{
  "d_mlp": 1152,
  "activation": "gelu",
  "norm_place": "pre",
  "positions": "rope",
  "rope_base": 10000.0,
  "qk_norm": false,
  "tie_embeddings": true,
  "init_std_up": 0.0488,
  "init_std_down": 0.0,
  "optimizer": "adam_variant",
  "beta1": 0.9,
  "lr_head": 0.00923,
  "warmup_steps": 394,
  "schedule": "wsd",
  "dataset": "wikipedia_en"
}
MLP neurons of a small language model. Each row is named by its layer, matrix (down: output weights) and neuron, and shows model dimensions 64-127. Each number is 200 + 30 x the weight over its row's rms, rounded and kept within 0 to 999.
A block is one neuron, or neurons of one layer that tend to fire together. After each block is what it responds to, as a language model described it from the Wikipedia text at the highest values.

L3.down336,218,238,167,270,194,199,212,235,193,166,206,207,183,233,195,190,160,167,216,238,141,274,211,194,187,168,245,167,170,201,199,214,257,223,117,173,178,128,205,208,201,197,215,185,217,221,185,145,213,202,242,171,191,198,213,224,207,192,172,255,235,224,179,213
L3.down555,165,179,245,195,139,225,202,187,200,196,219,196,194,186,239,184,200,216,166,193,177,230,203,168,280,263,207,213,212,229,221,179,216,198,190,181,237,203,211,156,195,155,192,277,244,162,207,225,193,172,237,202,190,169,202,172,260,171,139,184,229,188,236,221
L3.down589,231,212,170,227,275,264,178,201,200,194,157,226,178,148,188,166,180,249,241,204,160,221,197,203,230,149,184,118,190,152,184,224,152,261,188,223,208,191,211,230,221,221,207,207,157,221,219,196,196,240,216,222,236,154,180,237,175,220,218,186,228,231,218,205
L3.down1043,159,184,249,197,204,228,147,217,208,119,196,182,191,160,173,217,239,160,152,242,186,224,190,202,209,254,196,217,200,177,240,186,193,168,191,221,235,175,185,211,192,174,193,250,204,208,230,179,264,177,181,204,185,223,196,235,173,135,245,177,194,248,196,259
Description: Word-final suffix pieces. Final pieces completing a split word, mostly the suffix ly (friendly, locally, reluctantly, Family, Marilyn), plus name endings and CJK byte fragments.

L9.down117,141,221,191,205,218,137,251,246,196,248,176,273,231,224,239,224,209,179,202,207,176,201,177,244,204,144,170,237,266,232,266,244,197,207,164,189,187,232,213,230,172,189,217,253,214,181,216,193,224,164,224,196,180,252,173,145,182,177,122,180,219,219,229,150
L9.down311,207,203,207,209,171,252,181,185,219,179,189,218,203,177,161,239,149,193,212,194,214,220,178,202,189,153,190,140,208,199,268,223,168,233,228,157,241,169,166,191,216,223,213,215,168,150,203,228,231,154,193,220,178,223,244,186,177,260,182,146,189,178,199,229
L9.down689,198,220,194,177,142,223,173,169,180,207,187,173,213,181,201,160,151,200,149,185,211,193,204,237,203,163,238,180,208,167,219,227,245,199,216,182,193,149,244,189,236,206,223,263,238,176,229,229,194,202,148,167,179,146,207,142,211,273,177,196,176,200,233,245
L9.down825,221,162,209,185,236,167,130,176,209,216,201,184,185,174,265,197,194,201,193,163,225,220,205,220,222,171,222,207,223,243,266,201,203,235,199,212,165,233,149,150,240,196,200,303,221,190,144,224,189,230,179,216,242,252,271,150,158,229,209,218,191,197,207,201
Description: Acronym pieces in parentheses. Letter or digit pieces inside short parenthesized codes, acronyms or years, often just before ")", e.g. NZ-L, FI-N-MA, (1982).

L7.down1093,229,233,198,240,221,181,161,247,161,157,179,254,253,163,206,209,233,192,188,198,193,192,232,179,192,205,151,260,179,200,205,206,238,180,134,173,154,202,223,193,183,200,207,177,173,247,213,202,241,222,106,244,204,205,182,227,203,215,176,242,157,222,139,195
Description: Partitive "of" in "one of". Chiefly "of" after "one" ("one of the first", "one of four"), also after "all" or a percentage; weaker on list-joining "and" ("singer, actor, and") and suffixes like Platforms.

L9.down68,232,207,181,173,179,195,188,209,187,197,183,171,215,214,215,180,201,210,208,174,196,202,211,220,202,205,182,191,194,180,181,207,189,209,217,175,184,184,204,207,199,211,188,420,192,182,192,192,180,165,198,192,220,199,195,193,194,190,211,205,215,196,199,212
L9.down255,193,198,204,192,200,184,196,193,186,205,203,167,204,200,237,213,206,233,173,181,226,204,200,182,216,192,199,213,204,217,202,207,212,199,194,202,202,183,210,222,195,193,179,475,209,188,196,200,210,198,185,203,196,207,188,205,204,181,208,194,203,208,200,226
L9.down518,181,201,214,197,172,206,163,224,219,196,196,188,207,196,197,182,206,185,189,202,182,186,198,200,193,208,195,204,202,199,204,192,201,185,208,198,204,192,195,192,215,197,196,475,192,184,178,197,174,186,218,205,203,200,198,194,206,194,183,189,195,196,208,211
L9.down1092,186,177,195,182,197,205,167,211,185,213,167,172,220,187,216,190,199,201,193,216,232,195,219,204,204,223,204,216,181,209,188,202,199,214,185,194,197,194,210,193,217,170,174,438,170,218,184,210,205,201,180,183,204,191,184,261,190,183,212,215,214,201,206,210
Description: Section-heading equals signs. The first = of a wiki section heading (==Early life==) right after a blank line; sometimes sentence-final periods mid-paragraph.

L9.down200,207,195,176,223,175,239,242,225,193,206,201,192,184,191,246,143,201,202,236,236,221,184,145,193,191,182,226,215,115,204,248,192,209,186,244,147,200,252,192,160,195,205,153,167,188,165,224,206,225,188,201,152,214,226,264,203,216,228,217,206,242,179,249,181
L9.down533,206,280,243,205,177,195,246,195,199,224,168,196,202,201,189,183,130,229,237,237,198,189,200,175,197,188,221,159,182,194,194,248,200,233,194,186,186,201,261,224,205,194,213,318,193,166,155,227,167,203,210,221,176,177,181,173,198,201,209,222,187,178,181,132
L9.down730,205,215,181,210,159,199,221,215,176,234,149,204,218,196,187,165,231,251,189,155,206,178,137,231,189,224,218,160,183,209,183,207,192,208,174,186,178,197,201,169,208,257,201,352,203,170,195,191,175,179,177,193,199,227,216,214,211,202,190,192,219,192,191,163
L9.down1067,200,189,193,253,162,182,146,180,246,169,213,210,230,186,208,210,196,168,175,219,201,187,232,184,208,243,143,261,175,263,153,258,210,212,179,248,169,214,215,162,224,196,199,207,145,285,241,206,186,151,175,192,222,239,178,222,229,225,231,171,179,194,217,174
Description: Linking token after quantifier/noun. Mainly "of" in "one of the…" phrases, also possessive apostrophes before s, hyphens in 61-year-old or first-year, and coordinate prime marks.

L9.down474,205,211,178,232,186,232,211,257,170,230,181,178,211,207,193,222,145,149,176,213,225,190,220,208,168,215,240,192,221,197,179,180,276,186,206,222,189,176,221,224,216,197,224,146,218,178,143,192,121,205,239,214,173,236,229,202,164,191,191,194,169,169,186,253
L9.down557,201,165,198,226,193,184,271,233,197,204,183,208,273,235,217,231,132,174,197,205,159,135,216,201,205,238,290,236,201,196,192,169,223,211,206,227,146,182,194,207,202,250,220,173,225,230,203,193,211,248,205,175,177,150,225,258,188,178,234,191,144,160,191,192
L9.down699,175,198,183,193,187,180,164,211,177,152,181,236,263,235,178,266,186,207,205,152,225,202,230,215,198,205,183,163,244,160,135,193,166,235,166,170,198,167,167,231,250,182,226,172,185,196,191,206,184,244,237,188,224,175,221,203,157,237,192,206,190,187,166,150
L9.down1104,177,205,209,228,165,221,160,218,146,215,219,276,201,216,162,187,144,220,162,236,210,218,181,215,158,162,202,160,221,179,221,193,192,185,242,233,173,208,213,203,238,204,226,236,203,232,127,151,206,183,253,196,212,225,165,166,174,208,185,234,225,195,164,179
Description: Romance personal names. Word-piece endings and particles inside Spanish, Portuguese, Italian or French personal names in tables and lists, e.g. Ignac-io, Pabl-o, de, Del.

L7.down8,223,251,201,233,234,231,222,241,152,244,211,183,193,220,222,205,218,245,194,150,226,221,224,174,145,201,213,142,188,160,200,267,203,215,205,205,202,180,198,164,234,236,281,187,201,258,189,249,237,219,191,225,208,209,175,213,181,137,194,194,223,224,195,230
Description: Adverbs and adverb endings. Word pieces and words that finish adverbs or adverbial modifiers, such as or in sentence-opening Prior, -ly in entirely, also, yet, nearly, and by in thereby.

L3.down27,193,224,241,197,229,178,191,225,243,222,216,196,214,217,126,206,195,198,198,168,218,197,154,211,196,270,169,246,235,193,187,245,247,160,177,192,206,197,179,221,199,87,222,222,163,272,215,170,163,187,157,253,163,180,195,146,210,198,166,240,213,129,223,193
L3.down141,182,247,235,157,206,218,165,197,179,183,209,200,220,190,231,169,220,179,304,181,180,237,270,217,231,213,194,227,209,203,173,217,231,182,322,172,230,204,168,195,158,213,191,190,151,172,181,199,171,215,181,207,201,204,169,199,192,221,154,250,205,205,191,177
L3.down171,276,130,178,218,245,199,212,203,214,213,183,207,204,237,210,188,176,270,243,221,241,247,171,239,210,171,165,223,181,192,198,206,202,167,174,201,130,206,185,272,231,171,189,201,202,188,194,156,230,228,270,155,153,145,221,163,176,213,211,241,251,184,215,234
L3.down840,219,199,181,191,243,195,170,225,132,217,188,172,204,215,212,194,191,228,161,212,169,240,175,234,238,200,211,183,143,191,201,204,179,175,180,173,229,180,250,188,184,188,140,206,249,257,243,206,245,302,263,209,183,207,193,267,186,240,186,191,169,193,195,150
Description: Mid-word name fragments. Interior word pieces of rare words split into several tokens, mostly foreign names and place names in lists and tables, such as Bru-ij-n, Moh-ame-d, Go-og-le.

L7.down35,188,188,183,191,140,231,216,228,105,205,223,237,283,243,181,171,172,197,216,188,239,195,251,246,255,238,211,203,188,194,157,143,202,239,192,162,200,208,145,212,197,222,218,170,191,253,155,195,199,206,184,149,192,191,175,204,170,157,260,174,165,181,193,165
Description: Ordinal and superlative endings. Ordinal and superlative words or suffixes after "the", usually ranking something: "th" in 25th, "est" in shortest, first, seventh, best, often in tables.

L3.down225,151,232,169,159,161,192,179,229,139,196,208,214,160,217,253,188,217,214,150,220,182,192,177,184,223,209,172,202,246,219,174,222,183,157,242,192,163,270,164,170,240,196,214,245,213,221,213,194,205,224,166,152,195,220,193,230,203,180,219,126,223,264,202,206
L3.down437,191,161,212,174,168,174,139,176,106,205,209,184,244,183,212,180,191,203,216,237,170,262,212,177,207,215,187,227,234,201,203,183,179,231,176,118,202,190,239,233,237,200,216,230,158,176,186,263,181,230,214,241,200,168,233,208,176,166,232,251,231,210,174,173
L3.down717,238,216,196,236,199,182,197,242,235,228,232,215,204,239,272,142,212,212,218,266,227,215,113,197,162,179,224,211,149,195,196,168,125,192,187,164,186,184,204,206,252,197,163,200,167,226,218,160,201,182,206,172,213,239,163,221,224,199,208,190,209,177,176,166
L3.down970,212,221,166,219,222,217,182,182,185,140,188,220,238,222,207,220,241,182,210,195,167,198,213,146,258,206,189,227,204,201,167,210,207,205,196,167,145,103,166,198,190,190,229,221,174,182,186,268,181,194,192,172,157,180,187,183,176,250,218,154,207,235,249,198
Description: Mid-word subword fragments. Short middle or final pieces of long, often foreign names and rare words split into several tokens, such as Cambo-di-a, Picca-di-lly, briga-di-er, Slovaki-a.

L7.down1130,209,172,196,142,227,189,207,239,169,216,147,109,162,209,217,213,173,213,201,245,216,168,191,187,195,221,207,228,188,233,172,189,177,219,177,176,179,184,221,231,195,176,198,417,208,225,213,204,251,199,224,170,208,200,220,243,203,190,235,200,189,206,190,216
Description: Section heading start. The first = sign opening a wiki section heading after a blank line, such as ==History==, ===Starter; weakly, in, as or that mid-sentence.

L7.down337,204,214,183,203,250,194,136,222,155,211,225,148,195,171,204,202,205,208,250,157,237,264,215,170,220,168,221,223,207,228,238,223,226,212,232,222,178,205,202,207,252,204,170,223,178,244,212,209,193,217,168,215,201,232,187,203,232,250,112,133,230,148,179,136
Description: Mid-word vowel syllables. Short consonant-plus-vowel pieces in the middle of a word split into several tokens, mostly ending in i, e.g. Acade-mi-c, orthope-di-c, Slova-ki-a, Bal-ma-in.

L3.down134,207,183,135,216,216,223,182,208,168,225,191,193,202,256,175,237,209,193,188,249,215,222,189,161,152,202,181,210,218,170,259,131,228,255,197,207,198,168,127,232,155,239,264,133,196,178,214,149,217,215,193,229,191,217,261,169,191,151,202,153,197,163,194,197
L3.down571,218,169,253,151,243,171,169,199,205,217,188,193,181,189,205,237,173,178,211,227,215,168,184,238,186,187,202,179,255,190,186,202,199,172,145,206,191,181,171,224,197,150,231,215,168,205,209,191,162,164,182,217,189,264,128,162,224,203,162,190,234,188,232,167
L3.down828,138,204,182,217,192,196,223,176,218,197,219,163,186,169,135,228,211,174,197,200,164,185,248,195,138,197,212,191,216,217,204,282,269,195,173,182,181,180,208,198,162,219,223,287,218,211,171,169,199,198,232,172,176,175,163,171,191,133,250,192,172,189,181,123
L3.down920,195,227,217,163,209,228,154,209,240,174,259,232,188,204,211,192,225,222,190,179,177,185,162,249,225,180,213,238,184,217,208,214,166,214,214,195,225,194,193,211,190,184,184,243,180,127,142,152,217,240,170,215,163,185,237,187,267,168,219,188,163,167,239,203
Description: Mid-word name fragments. Short word-piece continuations like d, de, sa, di inside proper names and street abbreviations, mostly in lists or tables: Hubbar-d, Dun-de-e, Blv-d.

L9.down620,158,202,186,260,213,140,187,185,147,198,210,195,177,193,180,177,184,199,181,201,165,201,204,203,186,183,177,238,182,174,291,192,176,189,141,221,191,171,213,216,197,211,217,204,198,203,201,207,163,222,174,200,216,205,253,141,182,226,192,195,185,258,222,215
L9.down741,215,169,215,212,184,195,179,138,169,263,195,180,182,160,184,155,210,158,174,226,166,226,168,228,184,181,238,183,169,230,250,219,179,191,245,187,173,198,213,274,188,249,212,268,199,180,272,220,205,155,153,165,186,224,198,229,198,245,202,198,238,275,226,160
L9.down980,199,213,262,185,172,175,224,177,152,188,245,237,177,251,176,224,216,207,189,186,217,176,224,235,202,202,189,189,215,227,195,239,175,183,173,166,181,183,190,177,175,228,176,267,221,203,199,190,188,234,224,252,226,188,199,222,184,219,221,167,202,180,158,229
L9.down1150,175,192,191,197,223,194,188,190,163,203,210,227,203,174,191,228,186,212,189,180,252,156,165,187,183,219,183,183,201,208,199,144,173,203,218,194,195,188,169,205,196,224,214,404,221,206,167,220,200,188,194,188,180,158,155,197,172,201,182,197,229,167,206,216
Description: Adverb suffix -ly. The -ly or -ally suffix that completes an adverb split over several tokens, as in important-ly, efficient-ly, diplomatic-ally, previ-ously; it also fires weakly on other word-final pieces in table cells.

L7.down1105,181,178,175,213,209,189,222,185,207,158,217,175,196,190,171,196,162,153,223,223,176,200,214,157,194,138,206,199,191,207,178,209,175,211,180,198,228,225,196,172,162,201,208,232,169,132,181,231,149,267,179,200,172,213,191,186,211,179,192,172,139,195,254,224
Description: Numeric separators; mid-word "ti". Separator symbols right after digits, such as colons in clock times and song lengths, ° and ′ in coordinates, and ' in goal minutes; also "ti" inside -tion words.

L3.down338,251,186,174,211,201,174,198,179,190,243,251,217,247,195,224,194,223,234,198,196,140,225,197,176,171,208,163,258,192,171,203,181,222,236,221,197,196,219,223,205,193,214,179,235,184,145,240,190,149,211,217,233,220,248,179,184,184,235,168,218,231,211,246,152
L3.down799,218,171,179,260,234,166,237,180,144,185,239,219,197,177,201,186,169,201,195,212,248,258,158,214,168,216,227,233,151,219,244,185,179,184,173,190,215,202,154,205,146,180,230,256,199,199,223,202,191,185,170,173,156,199,134,228,186,172,189,223,196,179,234,258
L3.down849,181,162,201,143,188,212,222,200,225,182,192,203,177,176,231,199,217,177,229,189,237,215,239,176,211,205,164,229,200,236,193,222,236,245,198,263,159,162,185,201,169,188,178,227,185,140,227,198,205,219,188,187,138,200,168,185,221,219,227,204,172,212,242,142
L3.down1029,171,248,199,162,221,180,212,158,167,216,200,153,191,211,174,216,208,218,230,183,196,275,159,200,219,125,215,263,233,159,182,209,220,175,244,186,244,185,239,223,197,183,217,195,231,213,234,229,173,253,211,200,175,146,166,166,210,216,233,216,233,156,178,189
Description: Mid-word fragment continuations. Word-piece tokens continuing a word split after its first letters, such as Rd abbreviations in addresses (Sheridan Rd), Ottawa, and Zwolle, plus colons inside race or fight times (1:04.69).

L7.down428,185,217,213,204,176,155,181,185,248,222,202,170,235,237,210,197,168,249,205,192,191,212,162,210,242,199,177,205,175,131,199,175,186,178,194,193,206,182,247,192,191,229,260,220,208,175,241,149,228,230,213,193,172,209,219,187,242,214,220,204,211,158,229,168
Description: Mid-word syllable fragments. Short vowel-bearing syllable pieces in the middle of a longer word, mostly foreign names, e.g. Gi-ova-nni, Mac-edo-nian, Nam-ibi-a, vers-ati-lity.

L9.down44,178,123,159,224,110,190,220,168,206,174,141,171,217,202,177,208,195,245,178,177,156,177,214,174,219,237,214,206,166,211,169,193,172,170,225,197,243,202,160,178,179,171,201,197,238,234,176,225,204,185,263,248,141,190,219,176,229,217,267,219,136,241,240,186
L9.down346,211,201,225,227,171,159,186,198,203,234,239,137,184,231,152,245,152,153,231,195,169,218,199,198,193,178,227,264,201,202,218,231,177,231,200,187,234,221,200,169,169,199,182,216,228,167,197,200,233,239,215,141,211,172,228,221,216,222,180,238,167,249,224,175
L9.down476,171,152,245,223,181,224,205,194,206,260,162,205,191,196,212,232,180,203,228,234,185,184,247,213,165,195,240,149,211,196,191,249,187,195,205,160,240,171,194,176,223,223,174,186,166,174,230,196,272,194,270,208,212,213,248,220,171,236,188,166,213,199,244,178
L9.down480,194,182,227,186,143,231,171,190,209,247,200,223,198,210,202,246,141,253,185,190,155,211,180,199,184,214,194,137,191,253,257,225,201,234,179,190,230,155,153,202,229,207,228,165,208,152,184,202,193,188,217,232,205,214,139,206,189,189,177,207,215,225,262,204
Description: Number-internal separators. Thousands commas and decimal points inside numbers, mostly vote counts in election tables, such as 6,411, 75,318 and 0.31.

L3.down347,140,169,207,189,156,215,182,164,224,162,205,178,229,243,246,222,206,200,198,205,188,179,215,182,158,161,231,260,229,213,177,199,180,176,183,198,195,172,192,170,200,205,145,176,186,195,225,263,219,167,187,182,195,165,178,239,180,193,253,193,248,173,142,203
L3.down400,220,205,199,165,219,195,188,225,236,226,181,196,174,243,202,224,248,175,167,214,203,203,186,217,134,216,216,209,222,219,229,163,203,214,196,239,207,212,211,202,237,176,236,117,235,223,189,142,231,153,222,171,173,202,243,169,229,170,217,180,200,171,166,197
L3.down415,217,175,220,242,220,111,148,203,173,202,197,184,227,213,168,204,209,178,177,238,176,211,189,212,165,162,209,226,249,237,172,188,170,247,141,193,172,234,249,178,261,184,189,228,220,233,232,207,242,188,222,211,252,199,155,191,200,178,204,190,179,169,150,189
L3.down686,233,217,191,219,194,164,207,225,180,187,179,180,239,184,215,203,189,204,186,213,133,202,232,238,240,206,248,191,207,210,210,160,152,214,217,213,236,188,160,181,222,196,250,249,199,201,193,187,187,149,187,240,204,85,219,211,210,168,207,219,249,158,206,192
Description: Word-completing continuation pieces. Second word pieces that finish a word or compound, strongest for "time" in hyphenated two-time or full-time, and plural "s" (boyars, runners); weaker for "of" after titles (Chairman of).

L7.down418,168,213,268,217,179,210,132,200,192,209,221,157,218,203,179,195,189,153,227,252,165,225,160,151,194,164,262,209,181,195,145,207,160,154,195,201,244,177,207,230,198,188,212,162,210,160,162,162,163,254,208,230,193,171,174,213,212,189,188,236,172,156,235,163
Description: Mid-word fragments, hyphenated compounds. Short subword pieces inside multi-token words, especially "de" in hyphenated names and blank cells in wiki tables, e.g. Val-de-Reuil, Fal|st|aff, Roc|hes|ter.

L9.down133,241,149,251,173,170,238,206,219,254,243,144,150,159,189,217,223,214,181,179,259,172,175,201,241,231,169,195,198,182,191,195,196,176,185,207,164,202,161,198,179,262,168,197,149,199,198,241,238,154,128,130,239,224,205,197,188,225,188,242,198,228,213,223,204
L9.down325,173,170,161,201,180,211,181,239,221,259,209,234,150,264,213,214,200,151,176,195,166,157,224,165,200,202,208,262,176,229,194,185,202,198,227,223,145,209,188,192,208,159,227,318,185,210,134,193,232,237,221,190,172,221,171,176,235,241,194,222,193,168,236,220
L9.down538,213,194,239,157,179,219,205,189,178,208,177,231,200,143,228,178,117,203,222,202,210,213,233,157,190,221,195,210,220,204,177,178,190,157,237,223,223,206,250,165,215,233,262,220,188,133,193,144,158,156,145,211,241,180,230,170,182,230,195,149,137,220,178,206
L9.down1134,182,197,173,172,217,175,222,241,206,257,197,215,188,211,249,183,170,194,209,193,189,158,238,188,223,238,165,224,158,182,240,176,210,192,207,184,221,214,188,198,209,144,230,411,180,145,229,252,240,227,175,179,210,198,187,192,206,175,209,181,202,223,165,207
Description: Mid-word subword fragments. Interior word pieces that continue a word and still need an ending, such as mon-eta-ry, alco-ho-ls, dang-ero-us, plus colons and pipes in infobox and table fields.

L3.down8,208,189,130,205,153,253,233,178,264,194,172,160,223,243,236,237,203,191,202,232,171,134,176,224,119,192,237,189,161,200,227,167,217,148,186,192,191,194,209,197,183,191,185,120,219,199,212,204,220,161,171,202,191,176,207,192,198,170,169,198,190,259,222,247
L3.down58,229,217,187,201,193,192,135,236,202,200,207,146,171,192,195,242,146,225,194,188,230,184,208,189,204,192,221,180,200,239,187,229,183,200,245,185,194,204,147,131,183,210,180,167,205,207,234,226,191,227,159,199,204,259,235,165,200,173,204,256,228,240,175,188
L3.down409,219,179,195,216,147,222,196,227,178,180,180,251,195,170,204,182,164,209,234,235,247,231,209,194,246,180,194,167,182,186,163,189,209,191,197,149,206,210,147,148,226,289,178,229,114,201,163,215,215,215,227,231,194,217,191,255,223,218,136,240,181,158,206,200
L3.down958,205,172,233,197,175,226,218,209,208,226,228,182,145,185,227,158,233,156,218,177,222,215,198,205,177,200,237,250,201,158,221,216,239,110,175,195,194,164,158,158,157,211,217,209,228,228,244,194,224,203,155,175,133,224,228,210,175,224,221,166,229,261,242,212
Description: Name and phrase continuations. Tokens that continue an unfinished name or phrase: of after one, some or cast (one of the); mid-word name pieces (Beck-er, Stock-ho-lm, Ya-le); slashes joining names (FOX/TVN).

L9.down87,198,220,171,261,177,161,272,183,252,195,226,225,185,210,207,198,191,182,226,217,214,169,213,246,209,208,171,200,109,155,145,207,197,119,186,172,157,245,185,179,220,203,203,229,169,229,146,216,157,200,255,201,145,242,210,237,203,169,163,225,197,189,171,163
L9.down759,230,250,184,208,220,178,154,262,243,193,208,224,205,158,189,241,254,161,225,237,230,172,193,257,210,202,185,180,179,169,175,164,159,194,154,214,230,170,214,180,224,215,177,238,247,209,253,228,217,173,225,154,195,230,175,255,216,167,215,240,205,186,142,248
L9.down1017,197,178,221,245,191,123,175,216,178,175,192,242,180,170,165,166,202,149,224,254,240,239,221,281,189,229,197,214,229,162,205,154,230,213,185,239,191,174,205,164,195,192,217,113,202,213,245,194,194,192,185,211,198,210,211,217,234,195,214,232,191,221,161,183
L9.down1060,193,181,240,131,225,231,172,205,221,161,193,227,220,231,221,216,181,205,247,202,192,257,186,202,190,261,172,239,191,150,204,198,248,215,199,219,194,158,248,120,209,190,235,135,126,193,201,209,187,188,243,168,190,229,198,187,198,264,210,247,238,240,209,170
Description: Sports article text. Word-piece, punctuation and table tokens inside sports and competition articles, such as lon in biathlon, nis in tennis, dashes in 2025–26 or Semi-Final.

L3.down342,234,181,227,207,207,167,133,231,235,197,203,246,185,208,222,163,196,205,195,201,200,189,141,164,184,157,207,223,179,150,221,201,167,164,201,234,217,186,193,223,257,205,155,222,216,221,195,191,184,230,191,192,274,219,230,235,202,217,259,239,191,223,182,211
L3.down427,204,209,182,229,181,185,221,206,212,261,221,182,229,218,215,207,205,183,144,188,212,180,222,191,235,180,203,224,234,186,199,181,220,174,178,211,190,196,192,168,168,157,224,225,220,189,164,212,167,161,241,144,152,184,219,228,220,236,180,188,217,241,240,154
L3.down894,232,197,200,177,140,203,173,224,195,146,159,278,244,227,176,161,199,198,270,207,202,184,206,225,193,214,209,172,217,194,209,203,208,143,179,183,216,212,204,237,224,195,178,215,185,213,179,217,203,172,229,223,147,191,161,254,211,219,175,194,180,172,214,180
L3.down980,256,164,203,184,201,166,195,218,216,160,192,221,144,234,173,199,210,173,159,235,214,210,178,163,188,202,179,223,218,222,213,199,138,173,168,237,197,157,259,215,235,185,180,135,263,224,181,203,196,169,183,191,159,210,212,200,227,196,182,231,195,231,225,287
Description: Mid-word name fragments. Second or middle subword pieces of split words, mostly proper names after a short capitalized start, e.g. Te-ars, Te-agu-e, Ari-ane, Ni-ls.

L7.down708,173,187,175,248,213,193,261,219,162,180,197,192,216,151,186,284,199,261,186,195,203,187,260,159,184,224,242,162,185,186,146,217,157,154,220,166,215,221,196,229,218,220,192,200,236,176,214,209,178,230,211,224,248,214,211,196,215,253,193,215,119,214,133,181
Description: Mid-word foreign name pieces. Word-internal subword pieces inside proper names, mostly German or Dutch, as in Deuts-che, Schleswig-H-ols-tein, E-ers-te, plus hyphens and apostrophes inside such names.

L3.down107,208,246,226,215,204,214,209,284,256,163,263,202,197,271,197,172,199,294,212,167,196,190,231,220,161,206,224,256,206,192,195,193,246,176,181,216,212,155,248,182,132,165,174,212,162,216,227,230,196,184,202,193,184,166,225,188,193,173,219,257,219,201,187,200
L3.down327,188,192,212,207,169,219,175,216,205,227,174,192,196,183,212,242,207,179,191,189,169,226,241,248,180,195,275,178,233,184,188,210,189,182,182,175,202,181,229,209,157,205,212,276,224,231,147,213,206,212,209,171,202,204,268,246,187,227,236,186,129,222,199,162
L3.down974,199,250,211,254,203,201,216,173,196,233,232,179,206,232,144,134,218,252,234,198,200,206,233,207,165,189,144,236,242,159,171,230,209,186,182,214,190,183,237,208,191,204,225,236,189,201,209,223,212,203,186,202,230,211,223,266,185,168,123,218,209,266,259,167
L3.down1073,160,117,242,166,196,189,154,204,197,216,236,228,174,177,135,191,184,241,210,198,210,174,245,222,192,208,175,189,196,257,214,203,219,207,202,173,161,161,206,176,227,242,232,288,217,234,150,206,201,191,184,181,174,228,173,179,150,206,218,206,193,208,251,214
Description: Acronym inner letters. Later capital letters inside uppercase acronyms and codes, such as the T in HAAT, G in AG or KEGG, SC in PJSC; weaker on mid-word fragments.

L9.down351,192,179,166,207,210,199,204,209,166,191,198,195,185,197,187,192,205,193,225,157,130,170,241,214,162,180,201,206,197,213,185,272,176,166,190,188,191,204,170,222,200,163,216,305,159,198,185,228,171,208,225,247,222,191,238,201,230,193,193,181,256,161,235,195
L9.down428,170,188,185,185,157,281,208,192,222,172,217,183,170,199,177,208,190,200,202,163,157,211,183,228,253,239,230,206,208,238,186,184,224,243,169,201,170,165,190,190,216,182,173,204,182,196,203,189,266,225,166,173,147,229,182,208,235,206,199,253,208,212,232,203
L9.down495,215,255,200,118,167,222,234,145,219,191,247,253,185,226,228,181,245,160,206,161,190,212,261,213,212,163,181,220,241,190,196,180,215,167,203,178,196,201,199,209,156,190,276,297,176,207,183,211,165,178,213,195,222,205,215,152,212,215,166,198,201,163,225,140
L9.down997,200,185,191,174,244,196,187,238,180,171,205,189,210,170,197,205,145,155,235,217,237,249,206,154,174,192,217,211,247,202,229,227,294,219,160,214,224,155,201,222,233,228,219,272,199,201,203,237,162,178,194,228,221,224,236,166,221,195,210,151,245,186,201,152
Description: Mid-word name fragments. Word-piece tokens in the middle of foreign or uncommon proper names split into several pieces, such as Or-lu-k, Port-adow-n, Rod-rig-uez, Vlad-imi-r.